config = dict(
    num_attention_heads=3,
    head_dim=32,
    init='uniform',
    init_std_down=0.0,
    optimizer='muon_variant',
    learning_rate=0.00596,
    lr_head=0.0074,
    warmup_steps=200,
    final_lr_fraction=0.0,
    max_steps=5359,
    dataset='wikipedia_en',
)
MLP neurons of a small language model. Each row is named by its layer, matrix (gate and up: input weights; down: output weights) and neuron, and shows model dimensions 0-191. Each number is 500 + 25 x the weight over its row's rms, rounded and kept within 0 to 999. Numbers have three digits each. A neuron's up and down rows have the sign that makes its largest values positive.
After each neuron's rows, "fires on" lists the tokens most often at its 100 highest values on Wikipedia text that the model never trained on.

L4.gate132:523525550498508464504483505480552473463470551497477512486491480494504490494532503521494519533534515489470472536425498531475532513482526493489515521503476521535485472516490479497505510496488478512444505490495496501495488462527482512520482486472555493502505538491471483497502524486531489531489507500516505536563476490472483531492506502477509518529509479481489508490533532448512519504527478502549534506514482519554493490455497449515479498517538483528499490497521538523489544493461503496471498512514484441480482451480510457510468498481477510474503558531538503555543523506483475507
L4.up132:424513505519498524477468485485519523531478508525466488511491508514481494499480517523521518484507463528527469496466502524564500482460527515534487511523490536516518503478494474518492466494500484463482464525504506484503443541476482522538529492451475495452503510459472492540531479510475444523488496507503448503509498472497478470449432492505461504511510492514480465502482521453508517500528459477495548497507483528471559516492500520491504551507469486505532485493479526480516489477516495517517532500513527486498489510515516468474503460488480489496513482509433520487508502523537516543
L4.down132:501422460494510544529507489501480479491514491503510501528527486515499526486492523451510469501522518440495539479529494457479520507536508487542453449527516506455477518517502488528502523487516510483522526477515515528498478487508454498474475474552460495538525495461487517495487519518508534481476479513506536482519487480479501501484421506487490488493493497524536521491494518512482528542508476488460487494494463478457485513531499504489535475506438453505500483484497522485491466446512483500542510472526512542480510533531499477537454501555511499525451482499504479501498514486495508493
fires on: "an", "ir", "ts", ".", "s", "%"

L4.gate231:509461465500458507497496449491545483472516517520504467482466478509479501534516446499487509482471499548464555480521492532515496490526510472458537505528524469494463503547531475498494546512521480506513498501481457508487537519541468497505501496519450517514474503499500496461512476471479489447504466477494479480522511523514521490456514515465535513520481525469503509510496570507476490508498505476508497479483523524550516511469553516500504502488513489512568506459516510488459502493533460505464535530514531453508476495479529474510529469523546484515496489485497507503467500529487527473
L4.up231:565476513505486473567481452488495464475506522497531446513482482486477520523501495498524518531514542511476549495518520518498493541510532525470494478511502469509493521540539497501481502498532499490551486492496527565465489507530523537508497514510481523553493479478482504494529519488516446454480499531529505466495500514512513478461501452498526520509503519476482498494488552526482487528520471525488545521461486488484509470481520546507501471545506459489526509490481470467465499468478482516499529515538479534526488505460539535525495503536519524498484486511502505491508472551532501509
L4.down231:502526485481519479489518518471452498502478498517514491543484497517480470470499525498451479478509532489482536491531496475501484497505451495509487489514525537554544507485499476462492504521486506468488449505531509526489495552462510511488480482465521541541459509482483484517525518499491455508505524529495519508438523472411527470531497500504505498529542498492511496512477466489482499482546438516481536514485504505475498502465478524488486443494499510484524484499522490533518459517477497514488495500532506475482526492488543481523483459524511509506514485462536461461558540492488478522
fires on: "g", "y", "ing", ".", "ick", "ong"

L4.gate138:508464499519473526487552483508529504453490510516504502484500540519487473527505515465478467548545480522468494491540535549513473518539540476514502487490499505477501492510474528496480540484505484491486529491518525495505504509519507500490502485522519517525497533500451535473460528494525526515529477502537517514513522489521511527492470517528489453507442456484487502521496449474501477470550471502487548502512465476503451454507479491477542496486486485469513519488491482502535499458532500472546515503527502491492501490490523498466519499510550553507513511486499483470519481509506485601
L4.up138:471513482520442499502503515507544478472491480459535533495511476467528515486455494507514498503515480498488489515519513524522515508480489494512484471517554514509531516448503518524511506487503455511494515469506542475524496500546521502539533504493495505512541489495448527593492491472486498539493475481481509530495464495525519538472490490523484510483468474503491525516494513500457421536515501486509525535498507528481471514493534529522507494545480507472505453498507484519515522561502505495541527499541481506525505539533483476529548518492512510501506520489498485532576514479473495494
L4.down138:517535496477500472503492474502498504483449493532496452504463483537428486500516513497454537488498487493533500490503515531436507517526489480503482528516463522504520514477530527497485524487480501504475525500502539492506552488484531482531519532492502508474464528535505474489501503473507511540518485463499531519477491505551529490531476498508480497461494538492521487526469510519532462488543493460550469506459505502479476512477535479477485486527499531499463469559487501483522482510453479504447520508497513452532498520464486495498498484466500493512495493519482407489539476484513486487
fires on: "ent", "e", "o", "ec", "ed", "ch"

L4.gate38:521495494470509452523538500461526517431527484533482485497472551540505551538478480507533510506487495479475546513499465492502504497515461503497522547518504519486533524489523490512551533466472523518491486495537545490538505497489503527472471504499501512450533495492514494482485499499502474502466460500533524503481486506461485507483504529493522497459481486497508475457522507517511528522449485475537517487512517510476499500517486443525476518494520474522529536487517556434529519518498541478494504490487535547457523509523522508500481525512497492481472486492489442453507468506514535493
L4.up38:471506551476498542477525484543477477480491520457453529505489501494551509499526476519507505501529533482543526522476496527526478500532497514507505486510495557574488487485487474477508487532479544490476512486482547533491510472465477461516529462494520497488515506500503495478484489540516525471511511493550526510545529460513480528474501456520489506475508537472516508509504471518492506530509514440523531486522514508555493510513518504519498505491480494478558502523509498538503504475483491513512525504478498544481521530477493440481506539496529465485451482476492462547514488519496504549
L4.down38:507497470512521491540491433500511472485528468525520496488491520501477544502465539513562498500518502471503478489430444467476547512506476469477508487502489464533507505455503506470444537516518501488499526531546497494525500519468479504485478565496487512529469499496481487528490513462454444505503510488501501477527503484488464513485538501481506510501485471484522505465578507518485508538556497537480511524510530530501485487501533461522464519470491508498490510454512515517514502498512514505503519490489530555499502489497486546531515496493480505503474487502532466504477520482496458469
fires on: "ed", " m", "\"", "cc", "ic", "ade"

L4.gate42:483503538507490571494497497512524510459503481508482550522479530503472472474497501531481481521469542464489533518513491491521485538492480480526551555481551538507499527474502473518506511512523486514466460507508501484532480480468530497481507459466505502475530500462528473496520538556488476499498524477527510453471505502476553480513479524494519517492520470490496506495496516539487515505526477482460477500515523520500526466505533498519489566463529483472488454510498533489500533514476462482480493524457485467505534474510534472474500523523501527512512520544508504502449536545478488495
L4.up42:458530527503542480505498510489484529469501513488501491481515490482526516515504454506514532463456531490458493501519528503486522515529533555507506524503497508534482552479466495544479532500486499504510496454500486483524525487542496543480488507475488493473483491505498482453519525553518492488487500509521518515495490527476484501473485550457511552487524490531500454508491498447499505499476448511503501498548555496497509500488488481485491482514507493485481487441515543522529510523481495483503520563494520500522502513564545441492503452510489524536496468520550485483491551497527507464
L4.down42:510492466502534510485525489479537496469513475501475525506455506507503493482450467512487503513512517496539467507459468524475481491530556502468490518452494498508483488466452519489521497510480537498488515494442487476465478492504517553530466491480482506474489484502459491537504518465490553555486459466499465564481548523555554506491499455510465512472484502509486496481503499516510467472501507527509523519488466459513467507494500452453497518509501485496502531481504514479513513500474510516514493501557499542492543519527468548476539483512511514476498508534521511496476490489489463495
fires on: "s", "ic", "op", "en", "u"

L4.gate278:489492456503523516496511503486480510530489499488520520533487525477531539478501558483465491517451510499507473501478469453500484505491490499501479532523526508536552505511507475531480461496490440476522516485488462547470471505485500482516553474523547531472484506511463497503500540513499502499506487488512439510494528510490526522500502531487495489497473500525533478466479472448492526482490489450535527486536530482487482496487492548477467470493494494484516507500493517473485526522503501527520500490487500485461500472549547487474499503535487476544512470505506495459565485532504409509
L4.up278:558524477480523454464479499469468499536501482486522474523483478497507541504523518502486487489489517492495551486503527493494454513504472468489514529533525513484480514503526497464502492491517522502508530503546499493511455483450494479476543509499528514444520523506497500504492451506475467541506505517504531524504488509505510494429501483491487486515490519505479451526489507523490468504452461482509507485469577490475520485511437549498545532489485487515514519445474490503490547503510538521509459470493509471522534519486518500478481512532469478525544502494497469492498563511510503535
L4.down278:479498545493491529471453476520517483533512474491481474491560491493506481488517475518476501488490497511505461540489478482485515489501477514480470511505487505488496496498485492534488497529433510561517499520506502515490504522556494484505470498496469522549515523470487521533527549522521515443485509488564499473507503499492479510499527502503475469497486452456509521476532502540520529496482498543530503504462478460518514505518530464537496451496500529556506504546469519516534510491464518494508526523501540533474528474562476482513520503490506510514475557553529518523486480524514518498
fires on: "s", "ion", "gr", "c", "ow"

L4.gate297:478466566494530514493496515528509499486492518505460492499477510501467493478543512507503513445512466487502534478480507554556463515592532512480511492509531482505521501517529466512522507518503501495487538526509524486510531495524488515504492500456481472483495476505491515507511500516487453508520455525516516553504487492507495470513525484526468540486433472516503487511516458526481497490483511526516519446518531453519480495516493469535474504479479495472482524480489552488534516526466530476459507502506505476488480504509516483490484468457509461452459543495540503529526532503502472513
L4.up297:501481497493540495507483506517504513507478481491465485461500485506544541545553529513508481522476479476494492515474529491537483505509503527512479490549528521474508510497533492500490536450481542517487471521488485489535457520522467491467500477496500506511491531501488527489504489505519516525510490447459483485477510456500554443485510515497515484493468497523504473487534485518502498481424492454499503469522492489547501522567475501509488513512470520468530504550457527481479496518532483480492560526503445494485500530506455495454470497523464478540525527501465505512474519468485485489
L4.down297:506502496515497455502527490465477488520497479492490487504483546547485544489435550523468514493511478537488489471512536524473479440506451492534543524498546480505493506512523501502500488524503493500540522477505518526476507524446488523500507506520468516542500508494518503502476472543484492463529501521494484488518516497452525475480494487492500513546487519492500506513540524460484500511571504477495485504517490486488507518494494509499482475549484490491514463439508502532540542483515517515511497507501491452500552460466486474544519502439557514477461500519492519471473489532478535495
fires on: "ed", "ished", "ated", "er", "any"

L4.gate190:554469514443554532511510487499485473507466521488530529536477471508467547469497500527516491467477490530498508488523503485451520566513516509503503506522497473473482490495515529506505495495462533479512521495494488545478492498462532478493476474530451477501499503483509503541497482489470474494476552503507523497524518495524497533512518515486519466550492498433515495516559472511534502536501532511518456491467458451484454501514547518507496499526481478463503502472508522511508469490541507495554485515521490529517465503471499480547514517525517498527537485514535529507508511530524524507
L4.up190:478501456505465470533495486487511535492453508505512502489489525514508529520538471489536514483521509476513485522496515493519461521497459529534508489507520526525462466498494499491482524496506468488497458508526458503502494484479478523554521502484508547477527526523508515535524530469452501483505465486496497568479504550544494527495467515518520511485507477561460500513473523505444490468493517491503489490526473435513504491527492529452510499465487502529481496508500492492471489464483430503520502492484521506419506466472528497496503522516544535515524505491501525512474515478557497497
L4.down190:496503500495542503491553534522499486451500507484519553517532481517484507509503524508484489511504454501497513478515473468471532439526513477475507468492514522468513503512489513487484521467518451488511509443464498495530475508559493454503481524498486469527466509479486483505464461558516486515507501530516515480498530536461454525466516519510505504519526480461524489487539504493512524515534488505552477508518479528488522438493475490496525523478466495527476466490522504492476497529531540506500496500513461502543494498469435536497513487498462486456501449491511532524504475477463514492
fires on: "o", "g", "en", ".", "au"

L4.gate158:502486524486523492530500536489496501457533525526442500451462502495429454470511487511529469527481508459487488451510475496524508510512500485438520490497510485468531491480486495510547504531525526451482493496501504488498492508472465489494534467543459499462478489487512496509536462502506467490471496460467486464510534480457504463512479511521511470520488494511498527503507542518508437487465441511475458517514474479473494531484519495540507505502508520491499457482480532532477485504515488458517469494509493491483507481518461460545507508485503482509507474470466470481482529549484490487
L4.up158:487483473476493506474520537524502491505484517505455502492502521503467507507458489559502495514541481481536524464541493449517505487470505545514513470487515455539466524480471495465559498543466506500519495486502453529469478500501459530494503490441481465498473476502526537462521475527498490504522503490506496481544486481475482489525471483467503512539518478505469475500456487554543441481486512487484509500497484497551515527495459512459504469498472463463517478499515545508515521495513496460496523537469484477484518491513547501490526542503494498480525557498475485514490500501510492538
L4.down158:489504489499490429550504496492462504491484539445493469481509493494466507479479526512476515524505543522526475489531524542497534518493467519499479528504498492500473493539493518524491529529475500519460522482506503459477450489523531503486514526538520484522513485491535508530500509474521517520493523502472466513451458488477517473492553512512445515531482476485505515528523506497511536494505445507470550512501535481503480474468526523514484514440515514495477520547530494481496560458497530493457474488516457520495540495543502504507463499511486469541470490512471480504526496487515482468
fires on: "ly", "ent", " up", "ens", "ast"

L4.gate251:550505480485502496501525495497543523533451441470517455524455514496506489478490506492504542516494507502525513527532519532516438470545506529493540515480487536504522516509469511502479543510491510518494500528490501497494513529485499487507494477461511508494544501528484528471520540502513524518515518522490548496502450520478485542478491474474499513492465518455537500490427474498526500526545524474474503494462523518512485496510543495559494509505466460466463474514494536517519496505466511523441490501475508482465452478470511491505477516490486552473524491503478525534503469488509523521
L4.up251:474511490509515479502503500509514482492506500482458457501519546497514475493474497533468520490518491506508519459485510507509461483512485482471496528481476457492521536516550431523508527490499543536514492499505521550480583516496524468497457497487493468511481495494474515527491498503493511530544480491496502459470451513518548489485518460461496550486500493521504470489506512521519499526507481508506498537498465504526512423530484499552496456556485508493497525495511510552531507502481497516444516456518505485466518482498517453492466500483535472482539481513499478510503500512541507540
L4.down251:542483507521456552466496525488487454492499518531496504512499517487590505464508484477469500471485504503511504484522517509513522484501520519504538464449514516481546471489458538506523483546482493491524521502456534509467507492522476526491527501527465494476517519480496427483518522476524517498535501536448510513494501521485442487468521526480488553515472501501510517474471463553485519517512503527484555517494510522492530522538488465493517510499516501522479511499511520528506547509507537501509515465502539485515494488476484521471520519522483497495510518514484527520484508577510494465
fires on: "us", "f", " him", "e", "m", "oun"

L4.gate56:522447513498485505483498492541478477499500484557495513522507477519471488510466530513496495478476502507517487516500551513489471503554475524521509472506519472494453496451467500470511480522449472537486512514481466487431498544508540489490488493535536559506482514498508512474485498495518552521537461477495523485523533528495488511496500509466546521477512480533498475504522474473500523447494496490548521516499474475507520506516505485487470480498549504480535479482510496534530506455440488491508477468479530484488519524501506500536509531505477507550532484524498503512470497426516522475
L4.up56:526483486522514474478493498530452518490530510482491507514503534473546516499523563508484527525524507536471522508577473462492540469529493527537475500489435503531518507486548509498524447475483484508489502465484489467464489526510523500495508519467525512517539553509468477495509520519461488483489504472535519533505518517473505503480498506526532505513507503474524561509481498502509526516488512501524525488520519545499504490514476495490496530481472507474500533470468474509503533530503502546504469510484493500470570502498486522481478479472573553515490501502515517516473538493465513472
L4.down56:483537483481458524517530495441529488496477460491531455465460488541501518469519490511498449519468543480513525449511527441506513552508550538464501508495529507473463500513486521540498491526441543503469477497514480507502542478493522473512514515496486484500486479503492514464523537515538521525514479508478504494472522485514477502499448489497513489517485518496496428479474482501518468528511456504501522494514497524499500529518519486531491466514501511498495499537516514464475477525541452511492508496519493502534520464472526493487501483538488508470517468555505491469493483508467475551
fires on: "z", "ic", "s", "if", "ver", "ans"

L4.gate101:484496534507525482519522502447539529459497478489553476557481473528501543544449486473509507466511497522487492489453505520521452509522546480497485500463508544497505484493544509493492459504489490508448504526466510486484510544482513480492503531494484485470508474521447489485497510518507510503550539469504508477476511478494510534492459478480529490478474462540530466497507521468522491502512563485479527486552497523518475522553524473491510506498519519462503495471500526486502496474485537502489505528469503504500487510480541520493526459516483503584500518505511540498494511497475518485
L4.up101:505502478515514515512524488474527477457492482462483520508480520474520497520484537502504501454511456487503509496447495497533510511490515530485471502476542502494498536511498521506453472492500482487489487484498537481552541474476572478517444534460521513440508531471465502488497540521521531529490492500551516492488489502492473476503499518486516494492458472540531514512520478489521486513508483492508508471506468474481514481487528479528521528471458506499475476519492483494535498529548502495484521504475525460514550445495551460454509504492502545543495530494522489540474535530457506476
L4.down101:467493463445492468489504538456418462485506486502521466522489515521527469527493505478499504465491502478459474497505540550454489501497474539496489497513486500541502458481532497521545538516486508527473526476488458486515509524554468481466506467498521517532535503469492481505472506509495487501468528470526504497522492477516540488524499475508466479493518495531499480500488532484469519511522506531507543512479515532503517484478484565515453520497491518466504542502493533481505443525446504499511529501493537503483518525519541468488491459511520474499505507474512532495515509504444517488
fires on: "ing", "ated", "ell", "ic", " a"

L4.gate5:481528498500516529530494515513488490478506463506485519512489520497481486496527492455540512443515489528486484460493520482495451495471482553473456515492493501507503487482509499541475452515529495492514477511487496521506498493513483491492514466451533524488504529471521478503498502517463475524490491452556482469536494490516489501507501443495489538530516492555530484492499515481489554516558493478489527466539480452501487522502483516473487471510457534509481527506545465482478516533503463525521562504488542489483531455504469449496484485529533508504448453483478479481525507516509487524
L4.up5:493520538515555499500454550496492457523473476478508484461479445458531517467527515496497508547489507474469542538514503508528479485518513535496488485508520509527499496497520509541466489535519545504530510528507489515457482487522533480478520510504512517557495489488458491507489495494529480453495495450506536481531546526479515527491463519519554440487482475503506483487510525462498508498507469494511493480478530460518533495481537543522490492514494529489506451500516495512505461516534522506523465504505492502497502531538478497477506468483478443526493477496497466482463541506481455532
L4.down5:478515501509522472536494532552493492479506482493507486478477501488513537514519507490493470492505503505499486481497522465524481471504552494499548502515476506520478493485485495507496564493519475492492465546520510503478470538487473545477491494472516501485507494483527533519532535497494479524507568505423531493473517499529512534545504499475461497466457504513525470469513498490473522510485453476540466499436454490515557505489498488528531545517458490443492506501499493487513535531521529488456475499510494509526507512474492483442471485556502493479468488518521488489505506542477473503
fires on: " th", "el", "h", "f", "form", "1"

L4.gate153:479502515499467515531478518521494490524518497502502528526504508518511519540494532524518484508502515524535524484458507511470515514453536500520466531546526478481497498536520466498487490512497513488479481510494497522492471549498508470534518499549526492523507506493476529540509481522533487493462525490523486485521482506470469596519464515521504496540512472437461521517505467450463477516470496494542516506479507479499506483499514494546462515535530522503472518507480494535509552476507480538501542535497522465454483493505479461470511491488504499524506447521577507493521481533497506501
L4.up153:504553497500482472498495478461461515488454526483505465456473450494532475568520495466532506508473518466475490505482529528522486527498530491502527492500465507454483478504468495535485495521480529466532443482542541480559490462452471494518522500459507479486476507450517471506494496514472494507537521474508461519511522471538542480483494521473486463477543506495561515494468492512476502484504530520474504529539501484497509484501462522533532491465478475528498527498523504485483511482508504495496515509512480488490512505511506465495519471493500557484502460527450481479478500502472474493
L4.down153:453468503528530542515467511505542496509546498536492520500495525508537493459494494501492506518535511474513502443487491441500532477513497444490486491506470475499475518468505528483450501510485495520538510490498472492503483487503471505494497474494501492501505449487552549447494470502513483473504506533489477480485521534458508464537538500509494508530465462482511471519526463483547499491519511473479491479511509460515485536481451490468487518499552506526505478464545513487497538503464495498500495539506468452527473540485495534495464518441504480495503495495548526511479498499523551492
fires on: "ing", ":", "==", "ings", ")", "s"

L4.gate209:479479514449467482508539515541547519498478506497523532502502532507495501509497508493469542492482528454487495470484522498477476500486494486441462517482491463508502499554451525494512558472475524521469508511511535530466520508502480471523571468512481482520536538482484548513469464510481514526508504492489515528534555461530495500475526478485488494455527498457477549484440508496557448498486473542530495472490522488485490504467524505512477488504491527501506503496480506484479471485495479548544457462525488501488498475496497494502481502497476517524516483500512536535500506503492482509
L4.up209:514496519512534520493503507524494545523480519515512489532499564505463501504542515467481549528523478531469553500491505490567469519518519483533519479513461504520499500460499470510506445469458489502491523494496522506486511487489547515490530499504486487510433494482503504555480527526502498500545594551481494514483523520509476498517523506514482518514494507526523512505477469503507482525534535503497497476484478545506533476490533553527474482499478463511476523467494495518506483488471529513506488475525458525484500522518477539520513491482518529488494504534495490553473505485473548483
L4.down209:497478494516524507515416468490491475492466486485484497462523500461507507517529519494534466509482502494478466497535505516500539495572495521498539490494546508485497518462530519524506453525498489470477543523521491479508496496501475490560544498500545494503484475509475464535528505491511508498493456490532523518472504470468512503526514528441476453512482511500521499494517510554496484494465458519489480491502470501521474488520467490540518494525513477462468453511520511502525470515513480505486562528532501493483538467468444506466507502511495539515487497484452483462481496527501516520
fires on: "us", "as", "ud", "c", "ip"

L4.gate273:490530499512502528556486508499509459504547468474512508495501518532518491537497474472480492517504554462516520441479485490549548525477554503497464494514477467470494516468515483517470485504510518477514484489550483524501485516492504515494501510522451527533543453509463496502545475511487503540523497480518478510472510502508496496477532495524494486468486507461451499523502509485484456510471500494486482500485513488451504507510486492473526478462503491500478547507486502530465492530494520499555523498486451519470481553485439451486485486510489481503551529508519492510534464498482521559
L4.up273:515511506522488480508504526507515500518497485477476521498477530487425519497494553541475426465525510507494484545505509525535488494518475492481523502469534498528493487495442503483492499544550514489514496486533519515448508475465514492490495505509529493500521491513479491509482520526506469510504497482500505503454517430496486498507497496543472516497519486541475505521484498495505499435500478499476507510497514509468493510496477508495532555499500514518466494532490516492455476435509531464504461499443442464504500505522502517529551479515506505530497546468467453468508512545526479534
L4.down273:508531487489496495497518507468493492454493456477457524534486441488504528562517505469482536457517498547489499476504486520506501520495516529484532461464550523460491520534486478496456471501529501497516441465507534479543542470487466500512491474500478533480520511476540486504530482488494479517489479533501524497497494514537496551496505495518540527489516503495498501445511500522492483476508527500532503489476536543525482474463518487451503493496505518482510488522509435511472482514494511466473476495532548563507483505461503494508499508503497511539521452496504494501499445503517457475
fires on: "1", "ment", "en", " film", "ward", "el"

L4.gate205:484463484481485516456455501501501522473479458467499523515494497488489478515511479488516517461474494462496496483522500511514507490478480432515455483499483534502513543544487511484455514497517522495484506467478512485487491504534478470502508500525510509492513473485445472542495495502549477464477481478514513503500555511496517550507486494502469532507486517518471510471429495473538475530487493510526504512476493480503510513504487458490528506510469500502533491524522522528509486486501516459440518505513469513403470474473543563516504485539499525521554524528521500530508508485535500513
L4.up205:452550502519499491475490481460531576481521462529558471503480511465520464481542511514511513539489510482486494490521512477470469516481517502538518537494521503481500514495472514510527475485502502544498493472519512475497490519498512535508473530476522479529513499513552522523523452487490465524498525488499509505489505459561529522509512519520494499495475536552526572483513501482498461493500497504522507496482503499487474530484495489568516498513454532475436488498519499522497505472470472542517467540462501476505487553500483505495507481478497460485533489537530476517511505489490537494
L4.down205:489513443534511473492492478533512503529473505503497435466500458475501523495510505494459476471513540463505511470541477513522502469525472505487499519510516477489467469529487490477514555490539453486490549523494464515483536497486523444496510478493503477503559508500497505502558526499495546494509541496510453457476475536491520479520495484481524523495502465542499497511471521501515514486537509457486516505538533515487527525508502513496531526513493481482501478486526508464492538514560486501476510575481448529504480462490475473484497492473527503533486503487502474544499477501482488472
fires on: "ch", "us", "ro", "G", "L", "K"

L4.gate19:517491497475502504516477474448502473455469466486490522486459456498477508540514502465480511476501504501469524468498516472486521501505463549507446515483460502486502502496506504509478506486496507501542527470484496499515490514517492508517509502458555515502484496521504533450548483500509525510505503499506529502540480493537529469494512474415508567510500482484499568505447468513502496488488495478477486536498545508479466487524494561496520471522533468501519480483487486484489533535491459506493526475465528470479494525491477467530474497476485468494538465540500492527486536523477542496
L4.up19:507507542453508451495524515499547509506511528461497488489514502500491512493532522501506471519516465518509487533528523479513518522478528520540509503497477491443512503456479522477498552469510517515583511534483499487518472532495487512504483471502516448469502491532510570495479530509451507498488471492539465461480498515473519501529476495526474502478528528460470506517528485532505468519477515504514500487496496512464441486514438491514482521520510475512545473486538468488477520526490508547490549487512506490498496494505481520513449478511523492484497499547496473531538499462488540523
L4.down19:479505463461508476529460545519526497478482520513540464484507515494526499461480483488495517535462537482496486481477532489501530487516519521526519557504426538503506521502490466492479479509503498483534415518475489486491464501494518502517536520521522450465514503503502498469495514486496509483485471522458510442508494501493524487465514528513482486526452481530503546504503477450525505511489539506509488491502484476560510531503482525481492476506507506506480491477513489511497528464486537509489510497423547513526504512480516511514468531488566469507518468473544520519481512514501492517
fires on: ",", "ult", " and", "^", "art", "ing"

L4.gate77:492516509498461510552502488482505489557541492484490515490501495531448499483530491505502493537523553512516496492493512477494508460496469487496489521498481566516523538502503467495556526499511478469447500489533529500496500514501482472491537496510521476511534528531486436517521495507487499496463475512525496451521515474490540518483497494446480497465477504438503465525517541517506497492503416484525471504545519502478503508502479529456512516543506493502490465481508499498471462495550498514482471551492487454505471460489463518481500475514503531513470506487535495487514461491475500492
L4.up77:457519456478478495535548503483505518479485485519525572463497504514513521480480508474477518513534455496529503459461532493514534508513474501493522526515462535482510485493518490481520488510530469498475511508496514467490511462536499472531498501525516502493534490485469502481532450509502481542501469511493480473507514500488542501518533531442515482495539555467531463450500513540493499463489436452512459480484507526492496525447497521498492502527507514512493455527525487481504527485544467520503505507509484505523527511522458531492509558537522487508478483507501472489498533549498496530
L4.down77:495498520486453488431488489523515487475514530484496502469497487477495535516512464506493529572519516551498483518462547491500528498550484509517489498471506491525498494523488505528482533510513525492520503497553511490510533504493471529475503505508507504538476499485507504488494475505499496531409502457467497505503502496494555512495472513440507492489497517499523503485524509484460469489476490495508536508508486465468474465528535446510500519474506540498428527464510507497447514512519508518546514440504508516482476519534473513557478477492492510495534486477455487464512510476497490487
fires on: "ic", "ed", "ac", "uc", "ated", "est"

L4.gate98:522516484490512510526512447513450512502506546535541519519463496477476504492490466511544486508490473475469480541541477514489479508484503462546495514514483478454449449513506482475486530534485496485498516540483516535499481480491488474536540485513488545486473485490481493507486546537506504493494493513493470503524526484539530500450474508535503485503496502527526525532502481468542531511525512485540482510499508460441468506511506472437516493526510515499579489511502490467475490479537532527506542479502474460512515531473492487509498454513502527480520496504502509506510465527514537538
L4.up98:477498479509475545546486460529510456514478481523507502445460509540481516520473538536486466533516499483493499523514523506471473488516469494513507495440476506461441488483515445497485489525456498492498506498510532523474454534500481480515539533525500564507543521544501511519504493537513515492477489530494508507520556504514535500464454540523517473513509512478511526501484465467534516482500494504546500504503499513478501524503523497516470521532469529472511468471529512448519498483539478542483508543510483490512488508498439477521528479494494502525487516493490549521507513522468501509
L4.down98:476520496553534488458512510475523506480526534467468511520491503486502491457494520478504531494488511505476528465531488537533478509544483503520508543470508478536499553467502535472523484473536490488523560520530489468550498487520497526501518524466514501434515454500547500488523489476521483469522466485498495511504446521492516514512519496509465529493496467508478499509526518551472467524476526502470534503494483486523469465515470512519459478512513502521454530484497507477517495468473499456507496472499530539463520503479479488487504505505506491509550500544454447536504535495477509488
fires on: "ation", "ent", "er", "ach", "able", "al"

L4.gate329:490544492489522504478543494479510531528533505509525508485482494482513510496455475497494482502491462451530459468513516513476515523509508536470502491527511470507500508492516508483493462543475515460523508506520538523453482538533503478503461512522506469495504488520494473470509478469509511507508496517499475434527499486526495522469515505586507493537511490520538459474522484519455510477504492491525497491494520509486480506504426486507524505500500526456513516542523518507525472477488506520489480496544513516543450460526467476475555503530517445499531508550513540530490520493512523542
L4.up329:497498485510495491478510554489495499540494490503542541506474478499472521449487544487506513512495520519481491498470502483509477503498479488522528464507544544507526497511503498511476532480458504445488508509502509528537499467531489523483468463472468470492532557526544498500537510511504477503508470475532498545507520491483503544535475541556482517472510520529479500491493537501528488450489496501506540485532478495495463507510497481495451519464485505537506497511508536498466456485506493472516490551494521507513532480517483443534472504484516485472517592492505481532498532528497531529
L4.down329:478535502515486509495496436480514509462520485510442480556553482473496531548507473519456491513505455487530502474523497430497539501512489478472506509518476483531462500467474499453510489461472515470474477512532493475480470486517484484455516495557507492485505507482488534517506461520500520529490490552504508465484497510516484500484515504481504511516489487450510490499523527529546497537545469559522495469494492521505519483486539470539520479510512505474529517556525463462525485492466508504464500534478544498516495520516510510475499506495534514518479486527506529523486493463494515484
fires on: "s", "i", "ed", "ated"